Part of a small language model's weights: vocabulary 5158, no biases in attention or MLP.
MLP neurons of a small language model. Each row is named by its layer, matrix (gate and up: input weights) and neuron, and shows model dimensions 64-255. Each number is 500 + 40 x the weight over its row's rms, rounded and kept within 0 to 999. Numbers have three digits each. A neuron's up and down rows have the sign that makes its largest values positive.
After each neuron's rows, "fires on" lists the tokens most often at its 100 highest values on Wikipedia text that the model never trained on; "fires after" lists the tokens most often just before its 100 highest values on Wikipedia text that the model never trained on. A number after a token or word is its count.

L6.gate677:527505454509428593467450460520487532505569479528474517495493511525523488458491553513515533466566557484495514503536497482565491504528514491505515507505606496412457513475405455531483548432502522499484503516483535509492547447495476533494427607515486494511491550548474497500484532472518524497488538469556441528400473484508420489431518485529384490539515471526470544500527480454443462542448554522488498515414544401501501514485547508547513490464564581533492564462502533475520490530434515459428570513507537549505579519544540512539418553438534550486549515479505516519438433513509472520
L6.up677:546508500428471599494480445514499548509580518523550463469451491501501534440465545483519513440530514549449495521522563522578465464556479475495525496482484575409468558458398507530476587493458577532494547527438438512505532489519530515459489510454493528499447479519438505472520539520523517543477580522548540492478543521497510497469467485481444475566526528535472571573442448417520464481396476494543539482472514432523512509480534559479540439484481547529492478489489487473542490506450504481456571546494604498527534534524532507501543506528494604440470533499543438538463521474488497456
fires on: " States" 30, "." 13, " Russian" 13, " US" 8, "rian" 8, " American" 7
fires after: " United" 29, " the" 22, ".S" 13, " Sy" 5

L2.gate377:489446471430490509498557466600600522425502520525479422520473537470506474580483457434446411499491565444502523479509489509524528522408533512505520501518503477533526516473520436521493465470508488504531483505415503561484484488495435477460520494502518545511536502530581465463485497500534547439498475512464407518508506500499495489476518579478506480405600531569469533530446474516569496445459500496474498507425482508502543516506508469582504409487500527508490459439457528507489414483526444577462455489500454539544521461526511502507567448545458482462479449474489465490455598458584500491
L2.up377:442541533523491500412466518388517410553547477491441580459480510520485476464539533533516523565502458552443582507476527465505521452534532586505484445433499504471485496521487517554476590500437482479473490478450486522535540487614462504479480478511475489497516510500478517532485544503510437471566539524505525485517448484402601444585537468461521435480465512522482432532537434491484488499518510514517458507527484540551477441540463510570477546556472537471449533524479475504564494505532525585511513527435473510490595506466423497505513453525479491515474523454493454463427478476554473470
fires on: " |" 49, ";" 39
fires after: "0" 29, "1" 16, "2" 8, "–" 4

L2.gate323:467462515503548440499551529551531509456521504491507498530462497539461529391491492487535453541519486546460522483431416492500498442541527467429474478479524409477495461548540552554496517428506472537558496512441573472519440505523439455441526552539471560510465508533411521455516515481434502538492506473451485582529549498459485518522413568512547569540556507462520547458590518510516472507470520523540456496524485481546451561505527572527521540479520542500574604480496495493502510509516451494485506418516527510530527515493475530455519490516444483534490479513624467498527476481513551479
L2.up323:474516512556481444556475552502513503456507528463516530438498453480489486496492550497517464461459503481455507496468498467509546508501554531493491592537509473483508481495522453581474426479499509489522487463451443490559506501534458464447578503487489529530462527511465485491506511468475471531506490508499505573512498536451512490510468493478456573568514461463492481495475521602544510485488509491501467560567506545469534516487497570466504565543526436522527609469553431481550419521517493574476504513443526461450485474429436510520520463568413481485424483546517539453509468465493556424
fires on: "–" 39, "19" 28, "20" 22, "-" 10
fires after: "–" 33, " " 12, "98" 6, "8" 6, "97" 5, "96" 5

L6.gate320:455461492445515495595526553469430518515513560536524555463513524426497504571518519488534528513509451452487430490516520520534442512492521508484548529553477425457548602474509422569470523517525488511547540520560556551483555519471496532548495550536497536483461467455417488507447574491476469516516509520528524509535585506511473501540520529440421502455534605518493456578494465474496551488547451505566540535482579572418520504529528492512492454473499527570489526514560479467502524468459449451444524517505479503525528474481496577490546492433532418472492484479487530476481499446466523535
L6.up320:488511530615482469509483455533396530544549492478444459508510487480516516487457539537544499514482486558474471505559526546455479551513528573513397447452537495534568474537469614449470529464493447570470512516491425492527503488483435546542517530500460461467568481494497466462466499452478481519477515469558537489480543476489470483492443433527561500551505475527480548486524562515401401476545526469455451450487513496462456497514505468512494555548442459542420488445497581547485485564499534456522557539527518520466487580562518522498494522506515522495474491508516481492500472526525495494
fires on: "8" 24, "6" 15, "10" 12, "15" 12, "7" 7, "9" 5
fires after: " " 78, "." 6, "–" 5, " (" 4

L2.gate373:522498469479472458518546475527497538483580513512523527534502467548534563519479443519539397543491500494427476494481490514523491491489509447519509471522510508530550475497512513523502463452519509493507490484546494493486459431469542552510475494497466472516430536514539500487526489524466491476477448526509425522477471487473497466493455538447517406520488501458498500533489418460579474546528535479475475510503520516498488521538566495505478500476513469476514440531554521508516498569456473530407611445468499448400528536478555520505400530512462485459520386504522539490469412538448512481
L2.up373:497502354547421486487511475541524476457539466504490493553456531444547507492420481499529519536422501516475489459478417521522502532443521457541484504539492520499571537554455507509449530422465558454560462472521423499560455481531479437467505486466530552474515513498545447480506573563459529495481430511471468523437519506450473480569494508499455501507447571483481468430516484609526475465524510506534498499525487503560497538491501436535523464476536441531422442484484498467533531474467578485494540557491511526553477462486482472449482416514480525455470474517451465549544420548482480557
fires on: " York" 34, "urn" 17, " Texas" 9, " Georgia" 5, "20" 5
fires after: " New" 32, "," 9, " B" 6, "b" 5, " South" 5, " in" 5

L2.gate19:592539516540513449509444492493482450467493464528539540520540539580536462522539468511479517554533517486475497481477501379629453473449541469483521513493510490452513551521456493485458527509492465508479524470488518508573477534562552465461511494477557539452471507588542514473542528531537519436507541491500506511554532533453493560541449467533558519486557439494495442500494501430453469540477466558511514474494495504546444502469474468499465499488447521518516549523417432433534497453522530503475515468416477454565493385466542518591549577476529571499488463564493504418510538514462504524
L2.up19:514508514509518426485390473506460525404527515500464573580481492562468423515550545503509451486568550557493547481466520392526473466443487501479515528505578449489550489511409495536458474479555478574471517511447558441559529531478487459478518547500562552520527543529523442484502502600561501428579487476493542502440498463476563569559420552427518567464576472484465506539550466446437487493558495525537519557462482456517515548441556549548445477505469536496526494451514489469467495470450570501475414508462437460489469492455467493519540489440552501503420500506532517461512438484540489515
fires on: "ot" 15, "ury" 13, "ly" 7, "it" 6, "ay" 6, "ion" 5
fires after: " F" 17, "f" 10, " f" 10, " P" 8, " inj" 7

L2.gate517:498498425533512455508509548472438443514471562534463457557524425512425492611475473523524463481506515489491479511486474467552490502461575501512491450453484536551559492503444492453575469491538555527460585507455437517503524461496567418520456554430499517520481422454535414445476479632526497460496480451479464495511412473434429458525466560463497505575513482581505528556425509446533528480481489476511524521523480437484524494461494492472507511472554469491490501514539418539443499491552552498495455502481483519432454416477516543511496495534433427483449467471483499483576511456515471546
L2.up517:448429511448521476479508453556453477495504485464514438458457471458452467551435441506544514545458462518574508494555514513510586439519487456422528555477471534527505463515530430484565516496493520465542478541477498572425419489436547531509538494600485473487555549484498465512510470579483415487492445486482447501615482471495535469513454460500559490523493509573502522500571606526486513499509454473449499512589482499510504477544484483500505493525482448459505505520463576517465531499503518492503449508564534444437588452472469511429418528452495518434532501484538533487582510476509486499
fires on: "ib" 33, "oss" 20, "ou" 16, "y" 12, " poss" 8, "i" 5
fires after: " L" 17, "B" 13, " B" 6, " G" 6, " g" 5, "ib" 4

L6.gate769:429530487499523545460546561518540466426597420500468524452527515495489464442443489490512453566500491486482435544497571525531552482497581536487483497475479534525483483535524463536475521525536517566489510490531491450526537542465512550492487498510489561465481466483430486495590596539489525448405485552533589562514501528506485446463558521491501466476525499497523499516520427470497513542512472525472446498505480493434482544459519510536548559493490508460519472450490556459532462505358542439528544458489447504389462513549502518458471489480573541520490486522540512508404444493485525487
L6.up769:479416534586514516521549573515516460500527461529557506515449486480555494462524452551516516547483419520502432440516486502513482468507508526474486454529496573450577551509503467580559505445483488545496508492480451497484507504488470495476493564536483587542492557496413483514487506498455566484497491570534501509468573443492473454472448502504549535462495466513496494414453495587450493433505519479525554530471563525433518505479583578463448574465477499503532491496481437473452479543454453463490514487515520436512522428540502553461500485506486456478518512507551467484569460497538441494
fires on: "20" 99
fires after: " " 90, " (" 8

L2.gate568:524445521482521536522572524436471515430522459481497440478472484508455529558481510439523534477541525575466582614533549531510480474525506567510453476489503521485466379474504484508498572539484470528393504549462493455489492502486442582485492513512449497409541469467449527547487505435555566525503511482490508428464510479467474558493498447499452490482518414482471473465554530503538486511465489430543504501495446529453446583513545513465481486500498531520513466479471461516481488486493541493515517520432484540503473517485527538584547419584514444476430494515524539518500550478525527450
L2.up568:554526480543523569526544493483521521491508505435503407537440446480523464577558519445541525464596562485523535519461535528448415455490477555480535430502557486545431483495452470525510462472463491442496476482501506484498511552505395602508472449459501481453514425489503538446476529541554494456483505492470518428468539494492586461471554471535478511442527493459474426465505514530525487486482508490472490516542515529496457528488562460485515559485514442527581481461464511540472440485505551504525582505491467533551426518484504496534530456527445502487525612440470536520504531482500504469
fires on: "iz" 17, "ost" 10, "os" 8, "ous" 6, "res" 5, "ed" 4
fires after: " C" 24, " N" 9, " H" 7, "N" 4, "R" 4, " Mor" 4

L6.gate182:513516453634477462525595458482517519541511472487499547539530504535490497529544529488546479515520519472493481442472519553520571513544590553457485473505462475486564517511571573585465496443476508462541537435510510504474519544440479501521446514416483567549517536552445474533595549495520506527537511495540482458519442529479546522437496537488444546509531539525480538493472472474549443540470421407489448526485588459500462460519500548486442512536541471456548520425510541463433426490564532437483564493511475477514522498487441546483487549578505475492511508490479531556490496432512499551
L6.up182:529442490484521472470496548463580543591485502441525481490528470593533557524500527558515426467539542508500516505518459525467531512515539523456455469547548426426473404434527488477451462474485412504454452487485514540527559526515429491497526535474478542485487471532520474480548487516511535504580545410439494546516450529477492500405464507509519554541599590467487460506479524551586463492503436494589398536476539496431487459513497566492477495472594497556525507514458581493470519520511478462507493531448469488459478500457465473483515527486514439475486539556514557514548481442520515539
fires on: "19" 40, "a" 9, "10" 8, " (" 7, " " 6
fires after: " " 44, "–" 8, " |" 7, " f" 6

L6.gate218:502453507475426501527411461533541544490544435436528495529465437475498508516466493486529517600528500483470418494463479478536528528505424493563496529467484485532446516478381445542568498570478525504556460507501505499544555538497497449545551542554502504572559464581494399482538512552454546492478451432443563477523526445463502525484548519539523499528503451503483541505556445498510511492518478562458536468478488537511537476455567504470498501486500580459478473479464494471539509497373478502513560464551511518499537497473465428515524439506447515499499456513489503535504500446438484418
L6.up218:471527451578505477528531490520500509588499494533472475504461537478457512504465485513556474500485484438465558527491522484464501488510543473547465517535479532500446538471447501547507481430553511483442509463466521524488483475513463504526505469475521472460446432524445484524482463468513475545611527498464530518427539411499435541454485488526466458435489516505474464490589524477501491539554502501397502450475489517626550588564470484508504623477521411504592521550552505498562503501574480490457466479516481606539528443504517484458560487479521499553448465499483473472455456473469448568
fires on: " N" 18, "S" 16, "N" 14, " n" 13, " Th" 10
fires after: "." 24, " \"" 19, ".\n\n" 9, " as" 5, "\n\n" 4, "E" 4

L6.gate558:489567537421549598545451467438416528502562438496500518550543486491527499568458536475495482454533514471506507554565490433450447461505520496484466518509531471528473553501495512605486525493504449464585530465492463494533539491643542521502504525558484478493483553554517426489491577574525477461490425542524501492496477550500512485497492502513544519533518522491472459522561482538465521525470547462440439510525560509438534523548498533523513437530473479509475510478569514481486494554540503497474524507426496505492532530594483476499482482505524482533466478496467445428497534461474470519
L6.up558:530464571466433568510524497502544577548526477504453462532541501536483485499488554505496509493488476545455561534451533486499491495580494529580442471498480509493478531471493436513455478431503467451467491460470531572499541464488448434450515586545516473530583525511500435539477487533525473446511444562481497560448536495505455538424412497469533526503484527515488416527525530536447521547553493465472466556449569483568499514569506527470506552509543493517495497476575571538530513559518532452425537597448533482494568536550469478495496463489461493462549556533531405497490488472498493589
fires on: "0" 31, "1" 22, "5" 6, "4" 5, "6" 4
fires after: " " 38, "." 24, " (" 5, ":" 4

L2.gate206:450561568499463523462459549549485476461451555489462519539510492573528530519457586450554476466489504490495545491498448464549450479471519491427491472574528492484484485505472537564489499477506519446522490477530501472514491487506463480499459490443433465490502475486596429464529460517434480514504531423546504488529444516523529481523517563580614467547466468449524531459519531486456512555541489481451488523488516533502471484506494466462518535553471450524553561530429421490533524479539484512568530548466508505471494522409514516552511491531493562483514522513569546493441436578435514510
L2.up206:502475547542516523559541438489544516604389426435571555481469556554548522503501465514546525421516485505489580548456601532508459551390520523464533441513523449480525471513520545516502518491407455553458530509575473473504421511518533463516484458427465472497539447455517545535564513452491520525491555532468541533483492449535487460532527431477548545485480485488506554490567472451487430581491509475492520504511463540570540528515462574530426598436512528488504512534495488478554550519453418471525523536460464498515516467495518437548497472495476548516475552460523520572536548542518446457
fires on: "ed" 20, "ell" 17, "able" 6, "way" 5, "ic" 5, "est" 5
fires after: " H" 16, " t" 13, " T" 11, " S" 8, " s" 6, " V" 6

L6.gate280:486452560455527497543492494527521464470501509508427451481522503498501545533519453481522473479516424560543480484466387482537552487446522548544500523447510417498511541569398525437529456454444467571508565532538463483538448512516472495507514522561551500515567455541518476514472469436533479497551520448475476494486538485506448521503535537531470543482472445486467520501499577586481466516536453526498556441429457522505547495541455504476463519532548483492516524484459503543548569545558569499503426400465518497468482535476531475497465492475553517515485467493504505522461387448416543496
L6.up280:504452468527574477508498509472463556481460423447508369585516502462440501499538476492510524550469588474541470537457510536538554523469466535467492509485528489556580497508473564528516557538496522519508531483520477498508515472537453514508519523524507472540514532508493449473462487455454525471498478384562498458503495459534539458531488534544457481484469488488530466489539476522541514518411516492496499518534400551502510500557418507476488510516431494534528554516453540563475502577525559493586532459464567515489502466465520529595487522515471522488557413506581504487528558525463478526
fires on: " a" 29, " was" 10, " became" 9, " as" 8
fires after: " was" 28, " as" 11, " As" 7, " he" 6, " and" 4

L2.gate578:474480479468514545497450495507475457542473524511494459510478440454483485448466460438532505560508556478558441460474491498566549598451535491527525505593493499477545545590447434590487568423540561414478503484551470463514444523457528496476504510464521513530512476467485436529466538450455505468542522426486504498527515538478581466537563454440534507570453505495544450547476495478516507523481499539435471545518566438479474501474464494445481507442524557552513598522544435430491553516434543495502462450536513478563518419513498484467524560505464554547490492522441541539480475480497510562
L2.up578:492434483548529546478479495542515505524442517465514587478523431536530502476556495425570469576475568460482507498504573505501508483491400534421487476555455525431530538461443537559474556420543489381530546519517442522513477506525484485515501498494442542472468560517510549484568502563522445473511477550496526448478507525520562486546518526495446530472532555476525500414469523503542500538490559499463467536466520513527520505533546496532526524439470485465509510514536531542470478505479528455463497454477482470436535487485475584471536498434528607499474519580486470512492462516524466466
fires on: "it" 17, "ig" 17, "igh" 13, "ell" 11, "ib" 7, " rad" 6
fires after: " f" 31, " F" 21, "f" 4

L2.gate652:550485491527486497527395490496448470495528501482480488511496523460461475467519496457517532473454573490499524460500491536470467499527514496427483537502499501464433481487496457537540536423534424577465450506502495486599451480494542507537567456445484532548551454576484506531540559475536577420520526530493504493506536493451538444499404465508552522552450514532568476462497518472493399483553589536499499436530456505482492529477510529517500493500514466509493573533564498462546519439458542477500520538559476523521441466545462554556606488494528507455457543614483460499476544465390476444
L2.up652:415447452524495487501487572473556486508478501491522457457501493501516511464493481490521484546541491594491554483517520455434480503522470512476428487517526506429474555515474536510460503503573507453493462442518542475448517506490591550534517557443484504527514464473441504547540536492520548547463557429481528531458516437527577526485428450519576556538417507462442541419423531443510526473476456482486470382448536500540513477510495487473537484474488466521517550504468456509543406430525561487504468558539524510462522482417533430469431526496494505512476518561502484542476562466502491505
fires on: "ig" 23, "y" 11, "ell" 8, "omet" 7, "ip" 7
fires after: " f" 18, " F" 17, " p" 6, " Che" 6, "f" 5, " h" 4

L2.gate611:500449436451489507476561496463505478479476567558494454444533448590502483510460506541466548502461529389547497517453546550542549555523530488480484462453511503466556457517500514588451530506536485564512468464469534557481484526520589430436502467422547454535551527499488455582499489531591429471490519502544439500507433456558479487451494529479488478517513583582484546531488494501429461494445532536533519512529482469439591560572494476493580551458466512468522530443486443485526560544460466578431537568466490506536454515530528551484479576462460520469508491523487473475508537450480484458
L2.up611:425446442522449525522569499451490550470536519535493515498460457535496456490497487538454579543472577490599566562476507480496514491545474506528482447543447572525501456480486528596470529559526565520496471500560534502520567553550517427383528527480476469581436509498508523524514436530617436472527489530536450479463445470482514565472526505498529498517507524468453542438431481481491491534424456546573555505531504566476559531535511512510507485459524439479456519457517503482516518519488518513432459474500507485586506520411567517491529541477496521455525514427483447487488531451544473518
fires on: " States" 61, "ia" 11, "." 7, "land" 5, "ina" 4
fires after: " United" 63, ".S" 7, " Fin" 5, "en" 5, " Argent" 5

L6.gate778:532520520515507561490503450463485463513497426468535509442555474434527476524503512461504531499544481494457512538522456537541593422506504480453462591478534560471486601493488531478530517512536531492493535547497500488520456505502479475540515534535516545538499507592484538558604502445493446462475542468488526543540476550421498451523499486478500452513502470482523451491472478467518495498518508461542479453513596477561504576534424547544508525556525457589458492515498471507517494481439507576561491400434491470407559534477459525460490490508471435524470462467476495489499492456509541495
L6.up778:467501501511472503510505538526520538473507534468540520419481509545548460507581516443452509464490464480409540527484504571507534522515534490455449507505447466491462484523521520556516478487451471447445534493426471484534510489549518505490532521445505461523526532501493571473496519467492481530425444519554505527450465450514492529490578491484509503474439512499453449544595441489525494494471468413539543551500478496414437530442454533487603487537462474502476593505476435545537546454526428526501531434498501524501541521482526535576483464349475498522478628485510526464452474442493499551
fires on: " " 22, "1" 18, "." 17, " Votes" 11, "5" 5
fires after: " " 30, " |" 27, "|" 12, " No" 8

L2.gate192:507543491532536536403433454505470490515531583503559554543522456531471529475454457421516566504409447434573515497471441515482549453502526531479500500496484529498486480510577553520563549454438466508531476500463537542498421493489498527471498526470550513492545453427479404521540488454495467494513397419482532508470489466548500537451504493516464485484508488520475502494521548526471555451512425478563459457528435507558454530520523462536515494491557431524529540541546543535522526531462524562566505422497477471512538564570481446474582465483519571452456511508474522530545574505515490463
L2.up192:536439476622479495534505537556510456502540477497479536505493557468517532522480537456532494429516490543522536456530505527400555540458550481439515521580607503467518537477562444566485462480453526473494497516475492460456532491492538459493466480412521486426449402542502517506499483482460449502572478497509503516508507463537456578500564496468458467478484509477496470469455498485502448496500432498477562430499503507473490494514517483491518531458538461499475510494460512486519497407528481448502497419478489562436459578485498508554571479505465516495482425539458516471560514440554434604
fires on: "ig" 20, "ur" 12, "at" 11, "en" 8
fires after: " T" 31, " N" 12, "N" 9, " M" 6, " A" 6

L2.gate49:489506530589532483472465580509484460557537542542486483482477473538541475475443504465530529591442488404517500531458470518500566587541538423490518503551488500541468493519488463550491476477444566478489509476465460456470532520542442425527405446531477551524476509380482482498507567455547481487495490521576526543524565496440527495557529543482526518442482561509436467506508448530482471438541471523478504583511537497506492470510513486479533479539489477527509510521450514516579468473521534477478509551463494531547412443520427592494489442511494513434472462466506470435453473495537481497
L2.up49:435483494571557508532475541485527474539505493505532414502545481552526538536449531416544491565467484520473499534462434540548474479527478440466483505507497520545488477535492459554439465471478560507531566532498515495527542492522503506541443530570433499519558475451433469492445512525493403456512521543548558505492527531432433490519544560532448515478454562532475438521563559473554480538480538533459538542470460511478498486475498508452522475515494489444467452526496474506522482453471558523463471540528479416522542527504561506522429490542484515552521469504523475517488515552495506457
fires on: "19" 47, "20" 31, "5" 4, "." 4
fires after: " " 38, " (" 17, "–" 10, " ===\n\n" 5, " |" 5, "2" 4

L6.gate590:481449508450513499556517485463494539535473491469513483485518513537427484515415509464464566430595587524598479489511519503565518573554549500492467513485456521393577549515484479471529537591532503555565505517459493492509428528521478444513515554583504517539532521456522467504506484514499498499526446473462516459557498502544502527474564538569462518550523496459570484486535498435484462496502434553533514480518524511453557501429523429501488526529434514484564495471505520544543562552485532470418520432521580524468432483549487542435451490484561383537536505475513556535488482427441486470
L6.up590:501494548444484458507535456436593518515522551445479506522515546513439443518498508517510478472511470502503545538522460483502510537476449599493505439493503441553480511478495490500547569462463464458468500530473498547522513548501564553485512529460534506541546518512545481531610508494474442575564564543496487457522486558576454524502463580496501495510477435626535486463516538576529461501468521495564452463482417453597529530563473595460543506512610481493509514490476482520490447475572513491576493507537516479468470486497509566453561488566487529441496513475479595456499527544539551530
fires on: " a" 79, " one" 10, " h" 4
fires after: " was" 30, "," 21, " is" 13, " as" 11

L2.gate189:482484507514428516456421537501482512468525521504483480457537537436510487456455485540503498545536435508507524505503568587543426504514509474491421491516570559513473555519513513454479479503553472530514542550499506486536498499542548475468491507564461432434559485564500472440494499492529401597555519573504467469528519443434487482454456492466477472516509474544486503440553546478487580475455490450470558458509462442481552445527512429491540536532488527496509505508527484502499493470461522464472506454562430519406454469467578554468490495545484534481592512549544536447539479462515440500
L2.up189:560553486488512454564459476529561524438552480520472555476467457517551481506503553495483519463511517536525475517461477453520478524486506510453459552466564481462530487445488408502543500492529512485470441481438489514506480471445493445519511627527443433428479489521556503510463512550530535494533523527528643465470456453500542479491428387528398510545488501523578546580526560468457506493514554504493462457524473479436529490570498484495489416542465510492521528496511495549490545495486547545539549516552513469469457537506506525511475459536522475478537602461478504483417485435466461463
fires on: "oss" 15, "inc" 12, "V" 11, "ent" 10, "v" 8, "P" 7
fires after: " L" 28, " G" 7, " g" 6, " l" 6, " S" 6, "F" 5

L6.gate654:471517485466472450579529441433474557554464502514609572535492486450496548563523500480528504494497526553425440428497503498618587510465492515436449493544517505463495485512489449505476492555480459483556443497526449550491470543528470541577464469489543566520470482494494532428477515478504561500581465548485462575449496562457445466521497490484495525500499453530473471447540507520459559534480463471474512528544490569526445477537460603522475499472532518509490495446462510542461548463581499529504537427521571528488552488487499457598548512465456526501485516536513577493527484522467491500
L6.up654:502455573553411510440509464488409492604473538478560502430459537619573514500536551521503510522442510419511478479469497488510451502518560544488483522526438450463444483533548551511537516565464506477535495447498506547516476492511496439507540502457545505581575556514451462419486417519479461419509478560467462555457502472466448468509466495581533548545498457521477496511523513526483530501577504470439445560515476487443505505517515522494498571525489439544562540528501509421504473526514535510500495451524495502503497522497514473571510556445473525456383503444547513481511497455481493452
fires on: "–" 40, "19" 40, "18" 11
fires after: " " 38, "–" 12, "83" 4, "98" 4, "81" 4

L2.gate404:484464518467472507531514550460498486528536525559510519475522462505438567520485510456520540508538478481392493497561491500474547591547509406474589543504550509508434425539421514546438576510456492447473493512494449476545449440429468536458549494451552503520465564523500490553497485534544504547507541533501404538519531473539514571571437497478535521500448462515498436503493527525512528442500443461535499554543509511519538550534573483451428511492540492466467561475552487500456608523467549468474535522500510474544495479455522536536511481491548477530497509525487462460441512466491542562
L2.up404:549490496532430505466525543530531484554522484530490525433479395435501531482535477412546518463505402479474531504505506490466526581565519481486567496507575469460482424599484556489469562510543499456489461500494493495519488501411481563449434465478501536531520469538553593528481484470508454586501528525536392540455500480522505517563513537444501471539491434470540436472511522527526533473528446485531481494504427559413477531464465467506543484485520533516512634459537447531472619499402602499500530453497468459547540509526493474523505573465545484478484502497468498489502519486497563479
fires on: "===" 84, "====" 7, "=" 5
fires after: ".\n\n" 40, " |\n\n" 25, "\n\n" 10, "==\n\n" 7, "==\n" 6, "-" 4

L2.gate729:517519526491484532538487510512529507492422561466608522464488509443454489454522551462435455493431470588516512573549456543525448504580482485454508476528496500439463521448478433523480519535539544553464474581481444482534514518480491501469451444545394447510564516460515491479476589491445478501500428542500565540487566483407510484441528492513528519504489495504568487524513455549492508546458449503473442504486487468475480516525529510527513563476491484470409497518531457524512574543421467439475515432472508475542500473396491476479496505556560481518483539463574548481473469469575387457
L2.up729:458485505566500570492540490493536408513454541522576524468492511491482489468507525486470518510483503558531473583483435576560471504518525507450474497523453524434429491420494466458479530531512522482473431541492445496560499517474491513490574481539439469537488486488514470482496535508470496495498480498522579508470483447433504455507536431490530511504523482425529523523501470543466443554431475526432503448482522439453477559474514488485506546517453475426492499454467476526513612591370520442489513461498479442539505500373480494550493498467509434500532482493581512522471465442550426533
fires on: "20" 68, "ber" 5, "iss" 5
fires after: " " 49, "20" 11, "19" 5, " W" 5, "ub" 4, " Sw" 4

L2.gate567:526560504522445496547471513430538511495576470512509485479493462496500608436514484481506416516511530488521546556489489461476510533477568536556544532412499499531508508509473471488513462533589507492508482479546433515501504531470543486479463493436432515436464495416516587511450518463469522545425460492489436485544512527476488405526492523508563491473497557454415566564407463582512463588548555515477455459513533444455446515502487562523512496486459496485500495484493502527459539507528508512517479499552520503487480541506468493570568449538469557573510572492526479524423558526476411488
L2.up567:465537538580585478513503568443512516475562485535499439465504449581444557504491504529559583481466475427518530433425483530521517525450522528483491550540483441530530537393445541501508499496492447510515510481532454546451538430486448501436480572473497557566525502449537491506457508532500512424500546524510482459498493496452452441492428559528488551496514463586474535499485566562505452529527480509477553565542536510516551558491502462496473552549544528487512458473519493519479535394467456490495503448516513528492556446536502486577435478496418467503485477492523509506518417500478542467
fires on: "20" 32, "19" 12, " century" 10, "for" 7, "18" 6, "ular" 6
fires after: "20" 25, "–" 13, "19" 10, "th" 10, "18" 6

L6.gate530:472485472546528540578470422553529492418509482524489468564492583497486464538537500571477523519526443491452511436498518541486483510532491484488551527486430570641510456501484528532490506490513505497507459510496558530480518519517564486467535513495488477555537521490443533456576547543523544556469525511570538477489535496496549466465522473447492481476463444467587530537478519505508456460441431447498503466497477420569462525476534487429553483521530458451477518561588480562548537384496462528485468606520559473526541545492443507501478563504484549542518510441520421434489505529451593533
L6.up530:610475536524467467481523502437431476603505457488436504515510466449493535449439535499460460500537577508562496479504476487460497498524478450499527496513458528556535480501501506530476506472452542503517523514441519494563545499436548492471477429459504519495494474466565541530444478491516564465477515484483461402568515453562533454552537539499495467403485462505472496524462516465468557452484475473512470494572544556539404526483588500435431470443521476438523457526579529417542579556477516465512473578462510489522505546514571479420498466463502534462541486551552479525492471465543508485
fires on: "–" 53, "-" 10, "." 7, "hes" 4, "le" 4
fires after: "1" 17, "2" 16, "3" 10, "6" 6, "t" 5, "0" 4

L6.gate432:532482547547499559539539539504429494492510507524512531449508521420507428457476515501489515474554456446515579499519557543531513550526596409502457443537446473505526495475481501503471499508490421504464523524507465488578564492441564448522560456534542480521518446531397439531503533483499498470427470512505513463438498463534476559474437490501488523509509475495470491477580538488487491549490422491567563521537462511522534494437503445513509475505457500408442493507536527514433490522453427465518524518528486401504479515580539523548456496511479548508463511508574507461468456501458444549
L6.up432:594500527467455532480516542511484474505550457527564527455513466476472452488493459537411465501447492507504526439519437584489541531555521497472489494487526529515502446472477536491467466524569461510551544477461440487515481548522490447535535528482485492394443511464521467526553398487532522551527480495424445467541466516559494469493484456485432546478573492496560510474470497559527533546492500463466529524438493492421467532582509534381515485493497494447507494423497482451527519506522474447451453514486447542456487534452475516444579563554430468507521481549550528444487493544537471512
fires on: "," 57, "-" 24, " |" 7, ")," 4
fires after: "\n" 16, "1" 10, "2" 8, ")\n" 8, "10" 7, "3" 5

L2.gate590:602536536465483596445473516519492478490472436492441504530469424533515464511517431479449441476556487488567433507483475548504481487437473563545496532498459465520542543579469465474508443573461514510522510516405464438522510525501490564455467518445478515508532561456501514491480508562546492487494466522520505498446460514440485548495489439469520554486459493516530513537462531403495493583572471496486466462519427500446508515539499456395501476459449485524454550519566471525513515472459551536551475507536452464579528557578510510512486529534512519500544550489533508506491479493460529502
L2.up590:522510456549516554467479482524489434497582501466564424513580360520497470490455502544437496609581475421506472410502438452454530500475490561483463479518460476497528459498528419494489580503514524475452521498449471507566558498502478545493534505521541544480538468492481559490485509517523492481500447479513585523557496506459482538509540534553486603533495539459531532573572529452479504468480427490516524433535512481450498498543464431493457506475500486471500527513463543506493467422495536437552597479515561479574468524525515495451446553473472563470501520492473560477507502479416499467
fires on: "il" 22, "ill" 15, " even" 8, "ven" 7, "ess" 7, "uss" 5
fires after: " K" 13, " F" 11, "M" 9, " H" 8, " f" 7, "P" 4